{"n_layer": 8, "head_dim": 128, "norm": "layernorm", "norm_eps": 1e-06, "bias": "all", "init": "uniform", "init_std_o": 0.0, "weight_decay": 0.11, "decay_shape": "linear", "train_tokens": 413100000, "steps": 6304, "dataset": "wikipedia_en"}
MLP neurons of a small language model. Each row is named by its layer, matrix (up: input weights) and neuron, and shows model dimensions 48-143. Each number is 128 + 32 x the weight over its row's rms, rounded and kept within 0 to 255.
Before each neuron's rows, "fires on" lists the tokens most often at its 100 highest values on Wikipedia text that the model never trained on. A number after a token or word is its count.

fires on: "l" 21, " L" 18, " h" 17, " H" 12, "ation" 12, " l" 9
L3.up646 [ 72 125  99 142  96 132 139  95 103 115 190 111  87  91  87  56 146 142  93  93 108  98 140 171 131 158 114 129 121 202  77 111 147 144 126 155 146 147 149 136 104 128 117 157 140 120 122 139 138 117 153 154 128  84 138 156 126 132 147 166 117 105 128 121  99 131 148  91 155 169 154 200 136 190 141 155 147 167 114 118 112 205 186 137 127 143  80 139  97 147 153  87 157 130 118 127]

fires on: "s" 57, "y" 23, "re" 13, "ir" 7
L3.up673 [126 154 171  77 153 116 136 128 108 110 120 121 112 104 101 146 110  65  92 135 124  94 107 124 143 137  85 152 153 111 102 133 190 113 158 124 117 109 147 141 136 134 151 125 181 164 207 158 131 142 128 101 171  82 100 160 100 167 135  94 139 207 150 165 143 128 170 119 148 174  91 171 161 137 136 188 120 120 123 123  82 197 152 100 171 119 123  92 144  80 143 202  52 179 186 164]

fires on: "s" 19, "res" 19, "ts" 18, "r" 13, "ions" 12, "es" 10
L3.up547 [110  77 130 106 171 125  95 124  71 139 142 153 148 107 174  90 142 161 117 125 142 146 151 109 215 126  20 130 121 148 152 106 126  99 131 150  58 107 129 103  53 105 219 155 108  99  66 116 188  99 158 134 149 116 192  68 117 182 185  99 100 127  94 128 127 107 103  95  94 163  91 114 128 174 146 100 109 136 113 101 144 119 174 137  89  60 112 127 147 169 117  73 189 138 157 118]

fires on: "er" 35, "e" 29, "or" 17, "el" 5
L3.up300 [149 143 108 108 183 138  83 129 126 121 133 100 126 165  74 181  72 191  54 113  97 122 183  54 146 121 157 183  94  58 166  72  90  86 187 138 107 134 123 133 110 113 105 133  83 157 124  71 132 183 195 168 119 124  67 130  82  99 103  81 135 119 126 129 113 117 101  98 119 124 138  78 155 155 107 105 109 160 142 120 117 110 187 142 170  93 157 114 114 154 155 176 202 162 161 165]

fires on: "'" 33, "ver" 27, "ack" 16, "." 14
L3.up50 [ 80 130  73 207 123 182  82 163  81 120 163 140 163 184 125  81  96 173 129 128 180 137 133  99 135  69  93 158 116 173 141 104 135 133 128 140 187 151  83 151 162 182 127 114  64 134 102 136 178  78 126 121  74 120 155 128 126 134 208 174 117 173 158 117 113 115 154 126 152  94 141 152  83 130 110 119 110  73 101 118  94 137 138 140  96 133 190 147 100 148 137  97 161 161 158 177]

fires on: "ot" 31, "ly" 15, "our" 14, "ive" 9, "if" 8, "l" 5
L3.up210 [130 112 127 132 175 116 146 104 110 133  83 157 153 123 117 135  87 101 165  93 118 179 178 162 159 180 145 127 104 131 172  97 108 171  82  94 149  71 142  98 177 136 142 135 157  83 155  93 165  83  47 119 118 136 157 107  76 181 145 153 120 161 103  75 128  69 180 151  76 125 183 106  65 127 183 173 100 125 171  67 118 103 116 142 142 117  68 133 115 118 101 124 117 146 126 147]

fires on: "l" 32, "s" 29, "ed" 17, "ir" 12
L3.up96 [154 184 186  66 100 111 133 151 135 121 164 115 112 120 127 141 124 132  94 172 158 162 126 109 130 137 142 173 151 128 119 182 160 132 121 138 170 155 136  85 209 111 145  65  86 111 184 104 154 164 144 128  77 120 158  55 143 111 126 154 119 178 140 123 174 109 191 176 139 164 182 148  85 143 144 213 118 119  94 109  68 152 134 106 188 137 144 167 104 126 159 165 145  86 153 181]

fires on: " he" 30, " st" 13, " g" 9, "e" 9, "i" 6, "st" 5
L3.up795 [135 105 123 126  37  98  49 131 176 122 160 129 105 151 176 215 164 138 106 150 154 127 150  90 135 138 158  95 145  81 147  97 112  97 155  63 129  73 170 134 199 127 115 113 115 113 120 158 168 117 139 161  91 134 110 128 118 122  73 128 200  78 145 128  75  96 113 115 125 109 161 126 119 143  93 149  78 137 107 125 125 151 127  55 132 186 142 127 164 100 131 214 118 116 155  88]

fires on: "e" 31, "er" 19, "le" 11, "u" 10, "en" 6, "m" 5
L3.up328 [163 186 130 126 111  88 127 132 121 134 136  77  82 163 152 102 124 124 112 147  91 109 122  93  82 103 141 164 118 101 110 122 138 133 187 110  62  97 105  91 157 101 133 111 150 105 113  71  59  93 137 102 116 143 135 119  83 140 126  91  82 135 122 124 134 118 161  98 153  99 160 140 150  92 155 130 102 125 177 161  98 110 130 134 136 129 176 128 108 117 151 120 110 135 157 112]

fires on: "f" 43, "m" 38, " k" 8, "b" 6
L3.up133 [158 114 139 169 172 163  63 106 183 166 117 158  75 113  63 116 136 183 128 132 120 136 122 151 154 109 131  79 140  92 115  87 147 120 142 128 126 111 191 146  97 125 185 145 122 100  98 127  95 141 100 120 119  91 152 110 147 135 107 184 109 161 140 175 113 177 122 153 163 187 151 121 152 124 131 136 113 170 165 143 107  81 172 118 171 107 145 158 130  95 168 123 119 187  75 109]

fires on: " \"" 52, "-" 12, " of" 7, " In" 4
L3.up628 [ 94 116 103 188 137 133 119  68 142 132 109 121 109 150  72 134 110 122 123 171 137 132 146 154  57 187  97  94 184 115 126 141 137 104 104 155 104  67 231 146  94 153 147 114 201 165 146 156  78 141 151 127  91  91 173 133  91 149 143 133  85 160  78 113 123 147  97 121 160 125  95 139 104 108 110 138 127 188 134 108 111 129  80 127 171 114  67 152 110 170  92  47  77 103 146 156]

fires on: "ment" 21, "em" 17, "ub" 16, "ation" 10, "ent" 8, "ol" 7
L3.up469 [ 90 136  67 117 146 102 154 114 120 157 132 105  59  83 165 114 162 149 146  94 152 143 116 158 155 104 130  76 166 120 136 142 119 123 155 151 120 169 104 181 122 157 167 134  50  94 118 151  94 137 119  56 160  69 103  98 132 116 134 100  89 124  89 102  86 158 156 153 124 149 112 148 110 128 137 157 133 164 139 105  80  97 117 100 187 166 157 220 143 138  82  94 157  71 111 182]

fires on: "c" 21, "f" 20, "p" 15, "o" 13, "d" 10
L3.up435 [144 155 127 176 152 131 161  62 106 123 167 129 127  96 110  86 102 149 108  82 131 156  96 145 105 100 171 153 132 179 213 123 102 155  80 149  65 136 155 222  93 113  85 137  86  82  94 154 168 132 127 121 164 156 116  78 114 114 116  91 135 155 122 174 116 139 149 127 105 130  58 131 183  46 107 106 132 107 154 150 133  80 175  85 123 130 139 136 115  44 102 187 199 147 100 155]

fires on: "i" 73, " |" 5, "k" 5, ":" 5
L3.up835 [ 60  97 134  85 120 105  90 122 134 161 110 120 106 126 135 115  74 163 132 164  89 101 115 146 111  49 108 136 108 108 147  84 166 157 134 135 167 185 170 134 119 121 204 121 158  90  47 127 124 142 110 117 123 167 122 122 140  87 136  99 173 175 157 154 128 118 138  88 190 137 158  30 177 106 153  90 133 152 116 116  38 227 179 113 137 143 154 155 115 103 198  68 102 166 117  89]

fires on: "0" 18, "ate" 9, "th" 9, " m" 8, " w" 8
L3.up196 [143 129 122 141 111 139 107 167 117 140 120 124 119 120 138 140 115 117 161 134 125  85 166 171  84 147  63  76  99 153 153 145 106  96 141 121 119 157 106 158 132  98 137 134  76 147 127 142 147 108 126 159 122 145  84 135 147 120 166  95 156  91 142 184 126 118 119 110 139 155 154 153 121 131 137 105  80 138 104 149 184 150  66 104 119 122 138 164 120  39 149 112 140 139 114 168]

fires on: "il" 19, "al" 14, "er" 13, "t" 6, "el" 5
L3.up589 [ 76 120 155 163 115  69 204 106 170 104 165 138  61 104  70 144 152  69  90 123 126 155  92  95 114  87 186 112 123 155 162 153  85 142  93 149 100  77  95 161  83  55  87  81 110 152 153 117 149 157  73 114 114  83 133 110 164 119  94 101 113 127 131  81 156 143 140  71 112  83 172 190 145 122 173 175 166 164 173 147 178 151 136 146 131 154 148 119  99 171 131 141 147 121 109 155]

fires on: "." 47, " |" 10, " " 8, "W" 6
L3.up952 [114 110 103 101 136 114 154  87 144 114 153 138 187  88 155 172 127  60 124 149 103 181 166 134  98 122 140 125 114 105 141 134 111  98 161 110 151 204 132 225 151 115 157 106 126  52 131 138 147  82 113 146  86 148 169 126 101  88 146 163  41 134 135 151 186 162  88  93 112  86 167  93 156 155 126  85 115 139 123 170 113 137 128 121 146  82  95 142 111 146 128  73 162 142 147 121]

fires on: "al" 20, "all" 15, "st" 9, "le" 8, "p" 8, "n" 8
L3.up65 [ 92 135 155 150 118 125  71 100 108 174 131 142 117 113 123  81 150 149 123 100 148  73  55 155 176 138 109 122  76 175 170 173 128 124 100  92  94  88 183 137 113 173  98 106 127 124 112 146 169  70 127 164 108 115 120 118 148 135 163  90 124 151 122  63 190 154 174 129 148 105 140 192  69 114 146 179 165  91 153 155 136 168 109  91 139 134 108 111 153 157 109  68 122 138 118 154]

fires on: "ag" 31, "or" 8, "od" 8, "th" 5, "id" 4
L3.up167 [103  92  95  43 134 136 158 114 162 126 132 112 114 159 215  72 142 117  92 129 129 110 127 116 143  53 127  78  97 152 149 106 143 152 160 122 157 135 125 101 167 195 141 118 175 124 191 152 142 143  71 131 114 130 171 176 104 187 131 129 161  73 104 157 118 146 141 167  74 125  63 124  97 160 154 118 107 123 151  94 132 195  98  65 130 178  88 153  88 115 106 155 142 162 120 101]

fires on: "ut" 46, " in" 12, "pp" 11, " on" 9, "g" 7, "et" 5
L3.up832 [174 115 144 111 132 156  98 106 157 160 139  92 131 133 106 102 166 112 118  97 134 146 149  98 147 171 121 117 142 171 132 140 132 127  69 167 108 116 115 166 140 159  64 159 149 113 110  78 200 125 129  58 178  55  97 169 155 136 146  87 148 151  75 123 176  98 116 125  88 146 135 122 150 136 202 157 124 133 132 124 105  98 108 159 116  70 167 126 135 118 172 119  85  91  97 121]

fires on: "p" 34, " c" 25, " a" 9, " p" 5, " de" 4, " the" 4
L3.up867 [133 100  96  48 182 108  77 166 125 172 150 175 111 128 117 138  78 186 125 119 143  67 125 137 122 126 160 157 157  94 135 154 154 171 137 108 128  84 149 108  93 123 149 139  80 142 136  94 146  85  69  88 137 124 119  83 154 156 142 146 154 140 132 157 119 114 164  92  39 161 144 153 105 118 174 168 179 106  86  59 122 147 106 124 143 138 155 173  74 122 108 172 128 200 154 133]

fires on: "i" 19, "ber" 15, "is" 13, "al" 8, "ear" 7, " " 5
L3.up441 [ 97 105 137 210 108  79 119 157 126 111 126 120 130  97 136  92 101 122 115 136  83 138 138  73 129 127 179  93  87 119 160 136 129 154 104 128  99 117 160 106  61 104  68 101 156 162  81 105 153 134 137 116 144 175 138  72 146 120 103 144 183 154 124 116  93 155  59  83  90 155  97 117 126  99  92 123 132 112 138 152 152 149  98 143  95 140 108 173 146 203 124 121 108 144  48 199]

fires on: " is" 51, "so" 31, "==" 11, " was" 5
L3.up467 [129 132  92 107 155 161  80 109 134 157 143  47 133 125 123 176 184  76 124 137 149 143 116 122 165 138 106 127 115 162 143 128  82 103 170 126 145 132 105 128  80  56 127 113 126 122 102 141 116 147 135 145 173 112 146 144 124 129 161 154 118 123 194 133 109 148  76  87 112 128 166 147 111  93  87 134 106 139 177 212 139  89 131 115 167 151  59 141 105 125  64  74  95 119  74 122]

fires on: " the" 20, "ut" 17, "," 12, " in" 10, "d" 6
L3.up475 [121 156 145 123  96 168 109 106 148  69 144 120 125  87  78  80 110  91 111 148 173 116  71 181  78 115 131 130 118 136 108 110  78 178  99 121 144 149 147 144 126 154  86  83  99 135  95 120 141 171 127 135 185  95 114 113 156 149  86  90 107  99 166  90 138 104 211 156 158 149 105 144 128 122 188 161 136 107 154 126 139 119  52 180 150 177 157  47 138  99 139  97 139 149  97 167]

fires on: "b" 34, "ab" 15, "ul" 10, "ou" 9, "en" 9
L3.up212 [135  78 176  90 100 189 138 147 167 164 158 130 123 116 129  35 150 138 111 164 129 124 106 126  65 112 108 183  95 133  80  71 136 119 102 173 108 171 177 157 153 164  82  97 141 121 137 110 178 150 138  77  95 174 124 155  40  73 132 103 145 139 132 135 112 130 161 125 143 108 148 143 144  88 126 152  92  88 185 121 121 116 159  61 116 140  98 199 163  95 141 157 103 185 116 114]

fires on: "as" 13, " H" 11, "a" 10, " C" 9, "ish" 7, "y" 7
L3.up284 [148 142  98 162  32 154 136 173 141 128 102 125 131 154 135 112 135 187 113 130 118  93 105  57 108 151 110 182 128 132 148 109 100 141 194 146 116  74 202  92  88 182  86 157 197 158 119 158  78 157  93 119 143  91 155 160 146 119 117 157  86 137 108 101 126 122 150 111 129 156 119 114 109 123  79  93 157 110 120 184 134 122 127  90 103 116 130 172 137  59 135 117 181  65 164 128]

fires on: "y" 36, "ions" 15, "ch" 13, "s" 13, "od" 4
L3.up233 [169  92 171 127 143 121 147  91  78 113 142 161 122  44 146 158 136 128 166 123 105 133 106 148 140 147 129 154 137  99 135 106 137  98 169 149 115 135 107 164  81 108 111  99  91  66  68 163 205 111  81 138 113 131 110 119  80 160 160 146 122  83 123 157 111 153 116  99 106 146 152 100 147  61 121 152  68 170 120 156  81 153 126 202  91 145 143  81 104  81  52 181 146 146 113 142]

fires on: ":" 100
L3.up249 [148  70 167 109 142 138 129  78 134  63 126 122 127  90 132 176 195 153  95 137 151 156 155 152  58 139  68 106 120 100 145 135 140 132 170 133 163  77 207 141  61  85 173 189 128  78  70 154 119 118  81 129 144 123 157  86  83  67 115 114 178 135 132  96 133 168 161  86 165  91  79 147 148  93  68 119 178 155  82 100 120  98 119 158  88 149 133 174 122 157 162 107  93  58 133 104]

fires on: " s" 12, "u" 11, " c" 11, "-" 10, " p" 8, " b" 7
L3.up615 [166 103 163 147  88 140  79  83 138 103 158 175  91 126 113 149 119 113 124 101 136 129  68 154 178 113 109 114 134 101 161 109 132 142 103 133 146  88 122 192 144 119  78  50 201  50 144 134 148 141  60 151  92 136 155 114 110  95 167 163 103 116 108 150 161 127 124 102  91 186 132 146 163 182 161 117 150 169  90  85  92 137 103 148 178 151  47  60 110 184 117 115  89 137 104  84]

fires on: "ul" 23, "il" 14, "ame" 10, "ol" 9, "in" 8, "ter" 8
L3.up156 [ 60 101 144 113 186 154 133 101 114 109 117 140  89 125 176 117  83 109 119  95 113 141 158 181 123  91  91  99 131 147 134 141 138  69  87 143 113 102  60 144 182 100 156 124 170  95 173 110  96 158 157 104 131 100 106  93 132 117 127 134 113 118 114 135 144 155 109 107 130 144 168  87 119 101 222  88 117 141 196 115 116 121 151 147 150  99 141 112 109 112 157  79 185 176 175 115]

fires on: "\n" 72, " e" 7, " as" 5, " be" 4
L3.up894 [ 82 146 113 123 136  96 142 143 142 188 118 137 120 172 112 113 141 128  77 147 142 163  55  84  64 116 137 103 179 177 105 171 115 136 255 140 115 122 116 144 197 144 125 126 101 136 131 108 162 110  90 117 184 119  86  95 190 100 100  59 108 133 136 107 153 158 147 164 175  60 135  99  94 110 158 109  93 125 207 120 132 108 154 152 182  84  89 149 123  89  92  79 107 169  98 167]

fires on: "le" 19, "ch" 14, "r" 11, "ord" 10, "p" 9, "ing" 6
L3.up978 [155 170 131 138 171 172 129  82 117 148 132 120 133 101 122 153 140  85 111 119  95 125 138 151 131 166 165 115 101 196 129 139 158 132 117  94 124 182 115 108  96 158 107 114 160 104 113  89 103 109 169 123 113 138 139 112 100 185  68 148 117  76 112 140 136 143 110 147 126  75 110 125 150 139 107 139 123 108 148 112  97  66  90  97 162 168  24  98 110 142 140  81  92  85 161 181]

fires on: "s" 47, "h" 16, "w" 13, "er" 10
L3.up765 [160  83 142 168 162 106 175 131 155 114 147 114  81 172  59 173 113 123 141 158 190  80 127 121 133 118  50 175 106 126  98 133 185 102 151 118 130 144 160 117 103 109 177 123 116 146 110 119  75 113 203 114 153 165 187  51 170 114 134 133 106 126 118  67 186  79 164 200 136 162 103  68  86 159  91 133 143 137 160 130 124 129 105  87 142  66 145  94  76 133  97 165 169 175 198 118]

fires on: "it" 23, "ap" 17, "d" 14, "/" 5, " st" 4, " of" 4
L3.up476 [121  99 114 162 156 124 109  93 130 117 112 137 123  65 153 123 173  88 164 137 130  69 189 121 151 113 140 156 196 117 159 152  65 104  80 120  75 103 108 151 161  94  96 136 104 154 105  69 115 156 152 149 140 133 147 144 179 153 151 164 118 152 137 132 126  68 119 132  94 126 103 101  89 154 145 166  93 147 176  93  87  48  88 118 152 143 109 155 155 141 119 125 150  68 202 121]

fires on: "ain" 16, "and" 15, "y" 14, "ard" 10
L3.up1010 [103 108 100 127  82 168 131 139 134 199 194 101 130 143  94 135 117 134  99 117 181 116  97 138 149 149 147 133 142 132  76  60 177 140 114 162 126 164 216 126 163 161 132 179 119 137 101 139 136  99 128 133 129  85 151 154 109  89  95 140 146 139 177 162  75 126 105 136 103  61 193  77 147 161 146 128 168 168 130 108 148 141 157 107 101 150  85  84 137 167 101  58 171 147 161 140]

fires on: "ub" 14, "ab" 13, "em" 12, "ist" 11, "b" 8, "u" 7
L3.up492 [ 74  54 103 122 110  92 122 166 192  99 119 138 136  73 136 147 155 160 134 134  93 117  84 128 131 100  68 144 149 150 176 171  73 109 135 126 194  62 166 188  60 110  82 193  19 105 126 140 113 156 171 146 152  90 117  94  85 103 156 124 126 206 121 115 141 124 231 122 105 109 101 134  81 155  97 142 176 116 184 143 152  61 114 107 112 107  84 171 159 123 150 128 149 148 124 136]

fires on: "os" 74, " S" 18, "is" 6
L3.up969 [ 82 157 112 134 176 103 127 155 161 150 159 137  80 181 100 119 148 126 159 110 132 102 192 147 177 102 112 137 152 101 167 142 117 147 123 143 105 102 152 139  50  78 131  67 163 146 178  87 159 107  92 131 131 130  66 118 170 141 136 134  64 150  99  97 113 150 119 139 116 117 132 111 127 141  96 108  75 154  98 175 167 113 143 118 127 138  80 126 141 139 196 184 106 177 114 105]

fires on: "r" 60, "est" 17, "st" 8, "al" 4
L3.up161 [197 111 137 157  47 172  45 100 125 171 125 131 133  90 181 132 129  94  87 102 120 137 115  95 168 153  96 145 174  81 129 126 133 107 142 121  94 122 148 106 174 152 114  95 109 103 100 139 109 103 108 133 161 146 162 131 158 121  83  98 145  83 113 152 116 127 116 154 160 122 119 178  89 135 151 165 138 127 137 140 102 111 142 140 126 162 120 128 172 137 116  92 116 123 129  95]

fires on: "in" 27, "ich" 18, "ow" 13, "id" 8, "he" 7
L3.up311 [101  94 176 147 144 119 125 127 151  78 166 163  92 148 128  52 153 136 142 164 135  96 132 125 101 131 125  23 112 172 120 124 195 169 124 131 105 116 107  87 181  79 131 122 171 125 139 165  83 174 136 182 120 110 132 115 129 162 101 141  78  82 132 139  80 102 106 131  93 156 162 157 180  73 142  69 143 156 151 101 161 129 134  95 133 135 176 137 145  87 138 107 122 136 134 104]

fires on: "ation" 27, "ed" 15, " " 12, "l" 10, "ac" 7, "am" 6
L3.up512 [140 137 150 168  97 113 159 142 105 126 169 123 105  67 166 101 152 155 124  97 187 139  84 139 117 121 155  87  64 138  82 168 199 135 125 144  90 101 102 122 109 124 114 154 148 103 149  94 143  74  86 144 132 132 176 107  70 127  98  78 149 197 126  97  54 208 105 107 162 148 186 153 141 125 127 108 125 131 118  85 128 141 111 121  98 138  84 100 162 112 171 108 180 139 151  54]

fires on: " in" 29, " n" 12, "," 10, "ed" 7, " o" 6, " b" 4
L3.up637 [157  94 156  91 186 117 130 158 168  96 172 154 126 120  74 143 155 117 128 142 156 130 133 131 135  98 148  88  71 144  82 154 137 118 101 106 129 198  95 176 119 145  58 149 117  83 170 128 187 164 153  73 142 176  80  85 127 118 149 110 151 168 202 118 136  92  61 140  92 156 165 118 161 153 148 118 165 184  89  84  89 106 102 149 114 130 171 106 165  86 149 117 199 174  76 103]

fires on: "s" 29, "y" 17, "is" 9, "b" 9, "ch" 5, "ly" 5
L3.up895 [109 155 120 169  73  95  88 175 141 145 135 105 156  72 113 133 102 113 153 127 120  64 117 119  92  74  60 164 123 170  92 174  92 135  52 111 132 154 130 137 148  82 138 164 144 128 176 104 126  95 153  78 141 163 101 126 182 130 147  73  66 123 190 162 146  53 138 145 110  76 149 128 113  62  97 182 105 114 103  97 179 114 132 106 168 162 123  98 110 160  78 111 160 124  49  89]

fires on: "ing" 29, "r" 14, " |" 12, "d" 7, "ver" 7
L3.up49 [137  86 142 131  95 155  68  67 110 121  72 158 100 115  68 137 108 167 155 127 148 111 150 106 146 149 176 152 117 110 114 167 115 135  91  53 122 111 122  79 156 162  90 134 141 164 183 141 138 152 205 102 121 101 151 114 119 106  54 134 138  68 137 149 106 144 186  77  72  59 109 128 180 165 118 161 108 112 140  75 131 158 135 117 115 101  74 104 187 123 109 103 164 107 126 136]

fires on: "il" 45, "er" 36, "in" 5, "ric" 5
L3.up179 [ 87 140 100 167 174 113 176 171 107 135  98 140  87 146 115  85  94  96  96  96 114 159 109 130  99 123 179  94  78 124 128 155  99 106  79 175 115 129 123 205 118 128 160 149 101 166  99 100 145 120 150  72 165 142 111  73 106 143  37 119  94 126 154 119 114 110 179 152  80 106 115 114 153  99 147 128 158 202 139 139 161 119 113 111 132 111  43 146 115 171 104  84 154 110 185 120]

fires on: "." 96
L3.up244 [116  75  51 150 129 127 116  73 144 117 159 144 179 127  69 123 101 120 135 104 192 114 155 134 117 163 104 115 158 117 135 116 141 134 113 119 148 165  59 208 156  73 174 132  58 133  74 107 152 117 100 133 115 117 130 193 124 139 107 147 129  84 153 142 136  97 118 128  96 122 156  74 129 110 112 124 131 119 135 123 135  70 152  66 106 124 164  80 138 133 137 120 221 146 150 140]

fires on: "en" 32, "ly" 26, "ate" 16, "ies" 5, "c" 4
L3.up659 [100 178 164 106 143 114 149 129 113 150 163 120 137  73 120 133 174 117 131 124  99 137 140  91 149 116  68 133  92  82  96 148 112 152 160 114 187 116 157 126  96 161 105  75 148 132 103  95 126 139 110 107 144 134 110 117 171 125  99 161 122 143 105 138 165 129 155 138  77 181 167 142 131 113 130 122  78 136 121 137 210  76 128 117 107 130 127 135  61 104 107 116 126 121 149 128]

fires on: "en" 88, "n" 6
L3.up1016 [100 118 154 169  70 125 104 137 154 167 143  99 175 122 149 110  85  86 118 189 143 132 128  94 103 170 109 154  32 130 122 109 142 146 193 115 135 103 170 119  71 140 124  70  66 137 168 112 160 127 171 170  82 186 101 197  70 166  68 141  40 115 118 178 176 121 131 160 113 172 127 164 138  81 144 135 114 111 141  93 124 127  85 149 144 153  91 120  95 126 146 133 131 193 172  85]

fires on: "an" 49, "or" 13, "ar" 11, "os" 7, "ass" 4, "h" 4
L3.up580 [ 94 142 149 141  86 115 112 125 140 155  97 130 144 206 136 122 170 124 157 184 141  84 209  90  67 136 101 144 135 134  84 140 107 112  98 143 118  93  84 133  90 134 124 100 148  86 113 140  84 133 128 145 112 121  95  65 208 135  82 144 137 153  97 151 104  94 134 139 164 176 116 156  90 105  86  91 101 143 137  77 145  91 148  80 114 133 140 128 168 129 152 127 127 126  93 121]

fires on: "e" 17, "p" 16, "n" 12, "r" 8, "i" 6, "ir" 6
L3.up599 [156 105  93 163  82  84  72 100 141 142 162 108 160 230 171  88 108 138  80  99 148  98  95 117 141  86 113 111 149 155 149 108 189 131 152 108 144 120 119 141 127 119 122  69 138 128 164 106  98 126 116  88 116 201 148 180 131 178 178 136 132 139 154 156  64 134 152 123 130 136 117 144 166 172 121  77  69 178 102 176 174 146 133 101 139  78 144 119 116 148 158 162 134 103 107 139]

fires on: "is" 21, "ing" 17, "'" 10, "il" 9, "ad" 8, "w" 5
L3.up157 [148 125 164 182 135  88 120  79 178 174 131  93  95 112  99 148 176  85 108  76 168 131 141 202 169 153 134 179 116 116 169  51  87 130 175 134 107 121 102 141 108 128 129  86  64  75 129 118 149 124 131 129 125 137 178 135 121 151  98 164 131 119 162 112 154 169 173 145 144 107  50 136 113 159 162 110  90 138  88 130 107 126 121  85 120  72  82 106 139 187 118 172 118 177 111 151]

fires on: "ack" 19, "if" 15, "g" 10, "am" 8, "at" 6, "h" 5
L3.up890 [151 126 106 113  99 156 104  75 113 114 118 103 145  94 135 117 135 104 151 140 114  83 120 170 174 116 171  80 119  99 149 145 100 103  97 158  82 141 144 155 157 134 207 154 167 137 138 122  76  81 135 164 138 132 158 104 170 126 135 217 144  96 187 136  88 205 153 117 126 134  91 144 132 111 168 106 124  78 115 120  94  81 117  95 149  93  97 176 110 176 133  61 130 117 114 130]

fires on: "as" 35, "er" 22, "le" 12, "ac" 9, " a" 6, "ec" 5
L3.up456 [139 113 171 115 187 145  95 105  99  98 113 121 156 140 125 138 142 104 127 180  91  65 177  79 115  91  89 117 102 113  84 127  92 103 137 122 147 124 148 185 156 126 116  68  81 117 140 100 192 141  80  99 142 211 173 130 171  98 151 110 131 190 117 147 124 126 132 151 153 107 159 133 145 160  96 183 172 119 116 127  71 148 142  90 111 134 111 179 103 164 169 118 149 171 129 201]

fires on: "ot" 14, "ad" 13, "w" 13, "or" 10, "od" 8, "ic" 8
L3.up68 [146  94 148  90  96 147 169 144 126 119 120 137 174 118 128 126 150 157 121 143 141 119 157 153 122  86 121 116  76 123 134  76 156  99 194 142 121 116 122 155 180 176 179 136  81 108 106 164 139 185 122 126  77 115  82 140 174 106 158 145 125 102 141 161 116 124 141 124 123 173 129 142 131 104 152 104 151 161 137 185 141 132  81 112  89 165 172 155 127  59 134 161 128 107 103 103]

fires on: "ot" 28, "en" 9, "y" 9, "is" 7, "an" 6
L3.up706 [ 99 105  77 133 123  94 113  94 119  98 147 168 147 117 152 112 115 157 178 138 103 115 166 126 142 110 109 192 153 111 202 122 145 159 108 156 130 153  88 141 121  81 127 201 140 177  94  88 126 107 107 180 159 134  96 124  57 125 137 173 117 164 146 149 151  96 186 114 126 118 131 139 110 106 127 195 125 122 174 143 104 132 115 147 151 113  69 110 141 103 119  98 100  97 155 131]

fires on: "u" 61, "or" 18, "and" 10, "id" 5
L3.up33 [101 135 115 110 138 139 117 174 133 100 135 122  91  93 138  76 105  60  85 116 146 135 103 123 128 140  94  95 132 161 151  76 106 128 116 137 142  53 190 145 176 134 125 149 101 132 141 156 121 128 190 119 122 103 133 153  83 174 122 111 121 155 146 153 198 129  87 190 136 142 144 116 127  95 115 134  98 117 109  99  96 156 136 148 128 148 127 118 130  96 117 107 110 163  87 102]

fires on: "s" 38, "ers" 10, "A" 8, "res" 7, "ia" 7, "an" 6
L3.up715 [127  84  87 141 112  82 171 180 169 170 177 146 181 139 151 152  71 176 126 164 181 104 141 154 136 143 130 116 178 116 108 100 135 114 141 156 116 169 197 115 112 109 170 155 149 165 131  82 151 117 120 118 104 131 109 151 145 148 134 129 170 154 120  82 137 183 162 152 138  95 136 106 148  76 149 109 159 118  47 131  76 142 138 114 124 124 113 161 152 112 150  81 103 135 119  74]

fires on: "er" 24, " a" 19, "est" 10, "ical" 9, "ated" 7, "ity" 5
L3.up738 [ 96  69 155 141 123 127 130 104 181  84 125 117 158 148 118 152 134 116  86 176  88 102 119 127 123 112 124 159  96 115 137 136 130  85  84 158 129 133 130 140 125 112 192 171 142 159 176 127 145 122 125  98 153  88  91 177 197 175 131 124 174 189 129  87 140 147  89 137 129 145  80 191  70 108  66 207 154 145 122 152  91 113 122 145 104 102 234 138 134 175 109  91 133 118 134 162]

fires on: "an" 28, "en" 20, "u" 15, " for" 12, "ran" 9, " to" 6
L3.up735 [ 32 119 135 103 117 119 158 152 129  97 124  93 163 106 140  83 106  69 134 189 140 135 174 104 120 107 147 201 100 148 170  98 151 124 202  69 130  83 135 161 132  50  92 123 173 138 135 126  36 108 110 173 154 144  95 112  95 111 142 141  74  69 149 116 163 153 124 124 121 133  56 149 147 149 109 124  91 130 146 141 129 163  51  97  96 146 116 176  99  82 112  98 153  96 106  77]

fires on: "ct" 34, "at" 29, "g" 17, "f" 4
L3.up351 [153  95 142  87 170 143 122 139  76 100 132 143  96 108 138 150 117 131 117 178  96 154  98 157  93 127 178 109 154 120 120 142 126 117 146 174 129 145  90 146 126 187 147 108 161 103 138 103 173 124 134 116 121  55  48 102 121 131 147 130 163 164 172  92  74 114 124 117 153 115  88 123 186 103 135 106 187  78 170 133  71  93 118  90 146 116 110 146 133  81 129  75 113 128 114 108]